{"n_layer": 11, "d_model": 768, "n_head": 12, "n_kv_head": 4, "head_dim": 64, "d_mlp": 2048, "vocab_size": 11885, "activation": "swiglu", "norm": "rmsnorm", "norm_place": "pre", "norm_eps": 1e-05, "positions": "rope", "rope_base": 5350.0, "rope_fraction": 1.0, "qk_norm": true, "attn_scale": 0.125, "bias": "none", "tie_embeddings": false, "parallel_block": false, "extras": ["capped logits"], "init": "normal", "init_std_qkv": 0.0223, "init_std_o": 0.00476, "init_std_up": 0.0223, "init_std_down": 0.00476, "optimizer": "muon_variant", "lr": 0.00194, "beta1": 0.95, "weight_decay": 0.076, "lr_head": 0.00377, "warmup_steps": 0, "schedule": "wsd", "decay_fraction": 1.0, "decay_shape": "linear", "final_lr_fraction": 0.0, "batch_tokens": [65536, 131072, 262144], "seq_len": 512, "doc_mask": true, "train_tokens": 1076000000, "steps": 8642, "dataset": "wikipedia_en"}
MLP neurons of a small language model. Each row is named by its layer, matrix (down: output weights) and neuron, and shows model dimensions 512-767. Each number is 128 + 32 x the weight over its row's rms, rounded and kept within 0 to 255. Numbers have three digits each. A neuron's up and down rows have the sign that makes its largest values positive.
Before each neuron's rows is what it responds to, as a language model described it from the Wikipedia text at the highest values.

Responds to: List bullets and name pieces. Leading dashes that open the first item of a list right after a section heading (Discography, Filmography, Events), plus mid-word pieces of foreign names (Z-v-onimir, V-ish-nu, Bu-v-aysar) and table pipes.
L5.down305:094141121172132145148129130099129116166141143111145090121109040198100097082131117143160169210070080091119139167128106123101169124101110161174114114132126135063119135126083134119152153172155133129177117099150091137115162160110135031094098133173120155075148120141145128098131150169153141068135121144092122133102139156107114087101105120164145118173140111206167170142152148123175152127135113141049087160175102134052130118096118155130169117171169135155088123134107117085122116136130088123051135149126043154172101126183095122112113160127091107136128156148145105157109038099136076110144167149125079118124053139096120144108149085172159145182109183070144162091113135164121113114142101221109114098140121189154105138088152181114102091171106151125119094115091120128162084099129142

Responds to: Mid-word letter fragments. Short letter fragments such as v, an, ar inside longer words, often foreign names or tables, as in Ist-v-án, orph-an-age, Kovache-v.
L3.down1037:089151197135095137108046129112146128144116132097148154137105160127151084135120095136157123113143122209152097105096116115194137143099149170129139134096070077116167100149146169134111128111179145142122111042158097101094096142106124119119106124044175089172134175087086101139105060116123131145142041133130223119113102146107151103112091113133163154141124107161160133136169070132053147167180123123111118144151152178147142123141085196148121150075156142125152084105140087097116149131077143150042113108130101115134151179142069151115118133091151193147136145122128123102128104139203164140119164103104164071136106173121187041134091147148171159164149136173094124125199112132085121139116106184149022176080105085084154151117130207137121083143128133128164150138165093111111150140032129

Responds to: Before named titles. Punctuation or short words that come right before a proper name or title, mostly in music, film and list/table text, e.g. "Episode:", "single from", "musical comedy,", "released \"".
L4.down1124:115141086150117133112129113178155132169097121061124179100132067156106123127147122081121135131104131110175107108138107169116124202114110147116149109040149106151098162155125145157175115115132062106126101116131090149141142106160084086119140129157098123171159098118086115146154115177120156157086191163139111183137120131157181099158102126148162119104110141163094114135106131114107126105140133084117135083117104199134082154117106125110122071156117141157135159111067104162097112107151148075138103106097109157118119158098102168116151127070106150131179064093043155111115067100158110064172113148102129207133124161151189148145095128131075159173114177106129161104156073129152096144168141174104130131162111148076100152124099154097163092129085126173157091168139113103076109120093160

Responds to: Foreign-word inner pieces. Mid-word fragments inside non-English names and titles (Scandinavian, Slavic, German, Romance), e.g. Svens-ka, Hrvats-ko, Habilitations-sch-rift, and articles like las, les.
L5.down1691:120175167156167075125142089152166164137052145087096097133060163137109149151163119095104115177122142159161099093129142118121139137092180144140110168198149110170063102110092191103097164164130190134133148099151092175138129175113169150105125123101175173102144111129093183099177106077168111127130114087137098158117101149135098107146106120142124161151148146165093121141196097147196115172076154107156153112111147066144123144166145200136125168196140165099114147093110094087167173111140174110131160089116114162098088088158015123092136104135145121138132125041148132085116113151114144143122117138159107147081161130175115147088095130120048104093130138110175139118062140123141128135185112140184092091050138123132136058092189144143102112076120121123082104139125144091183076179135185

Responds to: Quote openings and year ends. Opening quotation marks after said, or a colon, that introduce a direct quote (said, "The…), plus final year digits or commas in "In 2015," openers.
L4.down205:071117146078163128176088181162174154157118147175123129128141194117182100088163170172136096108109046170159164189120139166136112113133176125128127130105118118108123148120123103055125247173124089155151116138138119187142151117098157173169205197151104132151102122068161196124095093107200087124153100091118149118102159150115118042109139127181178117132122133152114141130120100171176119118164141166092107115093122143148105111110094113092160126086095097145154071146063189125095111076129125155133197149159134147089111070171105135107128153168114156149095134106146123177094174149162131137145156135130123131140156146138136173111160138146058114071143127066154134062081086102127104157127159123091130161155152160136107110095106078144103138147113135136104158152101209100118199157143178

Responds to: Boundary before new content. Fires at points where new material begins: opening quote marks before a quotation, such as said, "It is..., and paragraph-ending periods or table-row ends before a heading or new paragraph.
L5.down1733:140143150123103140145133121154091180068182103095193150079101061136146142088148139101102150106102128182075145150144116146080125132106135105104165145092200168169206143172089092172096071140163140156041126125096163093156090142137122129144119109152161103171086141139155154121074098197127134139173137083092083174109133144146084146078093138114120090048164153076144153100083092110142126140128127100116101187177124118153128125123106073139106100102158107101189051119072106127097162129145097106112154105118152113147131101103144099139157149130121136167095178082110133104157133139123114130100155143181120042168155187109090143081081096084145102128121154178158117117206093147088102120115145098164051108138103157146075177161090131150161109132106117117202107112135084170115186153142151

Responds to: Mid-word subword fragments. Short second pieces of words split into odd subwords, often after a capital or one letter, e.g. M-ins-k, M-ous-avi, s-av-ings, plus garbled pinyin/IPA characters.
L4.down579:059110172103129128121106106122130148063111160154173101092141041177177113164130146109124128107104114127104117127114144079172155120102160142115100151094051108126122173126115170099139069128125137121159129187086114154123130155140162103148116142141118130164122097064110142177178103088172143118122118074164142129131116116143154093147140149185114129092160160115111185149113125162131139127132115113123121129115101102183152199100144097108111120114098058152194120115145122180154144107120070183094129140108141107173087091130049135120118149141095167061143085114125076066168211157076134111146115116116105091116115132114071086104145137111153139129084065175145119126122130134105110140129167120124126169106132073116089092135054162170180130111112081120149147140157163111170125121112123

Responds to: Pronunciation slash, name fragments. Closing slash after a language code in article-opening pronunciations, as in (/fr/ and (/de/, plus mid-word pieces of foreign names like Ljubljana, Paasikivi.
L4.down1572:145181162141158091135199109150142136118165142170120097164123174168158146137147160158086124111097063065097166153141129155127143096113118156128080177196129168133144097077122095103103104126119069123081137159168118121189092085157115140120131110120082145161081162149131078085141128095154090119207128098101150098111137084128071094116098144073087119187121161064107110124171148123182107138160119162137115161126110105141063131139144112135132068141156102102124115118163139113157100098173180107173114082076170108107153170145121100109154047112151111160120105084077096188159142074158157128123137115148131090177096110166191138166115096148119085182178170139158121174111154082175170156133149172118089120077127127106137117099134128170114085110124111115104123110134101110142128174106134

Responds to: Mid-word fragments and slashes. Inner word pieces of proper names and rare words in lists and tables (Kilm-arn-ock, Chass-is, Sem-en-ov), plus the slash in stub pronunciations like (/fr/ and Bodø/Glimt.
L5.down914:133128119147187191086145156073157116137140127104068194132122213104117147052107098108187125142141137081183114146081107144113081167050151166129113146120150132159098143058152162152142091093122184145116153116145111086160117184087095115147151121114164102158150109116107140102142076148120105061143094162144080124114161112202097085113117087162114191126147101158098151134169154131128163151115112111125110131140130164130149131091161061131065072128116187116111135163122097134111109207132110144138104146087176139086102176112065111089153119107199095170091084104129137104129140140112032100108090170072135076148118152126092119125098132178186125162167052152164172135058108136176141181181114140146107102119130140107114129157131158090113109085116102119135190147166125134161149106138131

Responds to: Word-internal name pieces. Middle or ending subword pieces inside proper names and uncommon words, often foreign, such as Einar-as, Avet-ran-a, Im-ran, sup-ram-olecular.
L3.down1233:135168079111071136164201146112094030199165106079214167156145167121148098138106115194157132119138149097184186081132093109100121137146142142120112120166121157148185145163107147136073112165119111154146149150145091125151127116092224132104104156123114147144132105064104108145146115162131082138124149129098084137146171127182149136074168216164096151138166151077099128097123149198128181105158129095148148133176111172114096112055119166122156142146166137183099168132109144151192091161123125138151198074133175110091141098104182120133089200107110104095133107143112153145065087120171149122065142116132133117187121163132089123090168100109062088125139142093167103123141150175086072131183135125149179118155090113075097080107130091122159089125101134082089105136111193136061148184099130

Responds to: Sentence and entry terminators. Closing punctuation and line breaks that end a sentence, list item or table row, such as a final period before a new paragraph, or a closing quote or pipe.
L3.down445:088155141091107094116106080101146134140163150182189154146098166117143179144160157169134136066119120171151130155086133255148129136082182165192131170071141151127166103159114163063138054138108131144104161154140119083134068142147156111118101164189133109122169161116152135117101204114132114105118135091120160157126125109135155124109099095138185153116213155196116180145085118157098102106148113154129168195195069151128137081134079154158130124133129128133082168133126170166154143130090171126108142170145104139152174141108133106109139105143114126140141143131121139116148119166140090166053132126142160041074110130139172123120112120121178118146056119171135134124142138102160126099166116080176120102093167067091142116114148087155119143087178143104131121085140132135099133114130169

Responds to: Romance-language name fragments. Word pieces and particles inside French, Spanish or Portuguese names and titles, such as du, es, d', de, el, o in Compagnie du Scioto or Porto Santo.
L3.down1363:110075110141149133114163146136153089121106145168162148132130206142109108131144085211117127104142106150166115139155191104090160116115165125069140085074128114196136076114133136175118162139083180208205131071130165189094153146147111102099165142124134197077133186109121131116133163083151088147081187169096090160107100127128144134177157100102119131057140079190065135148173134178128099090182148134081173102068186081099104142082125112148103119179135110110080188100135160099152155122168158090119187072127170144128109166180159114085091157141125115124096151082165139129097181142204125078175083149148163162080131165131098099172139071119183129118135168168094131085181128129131127177135158083122140096116118105122160129108211137119180107175081154155124176101131092077094129136138179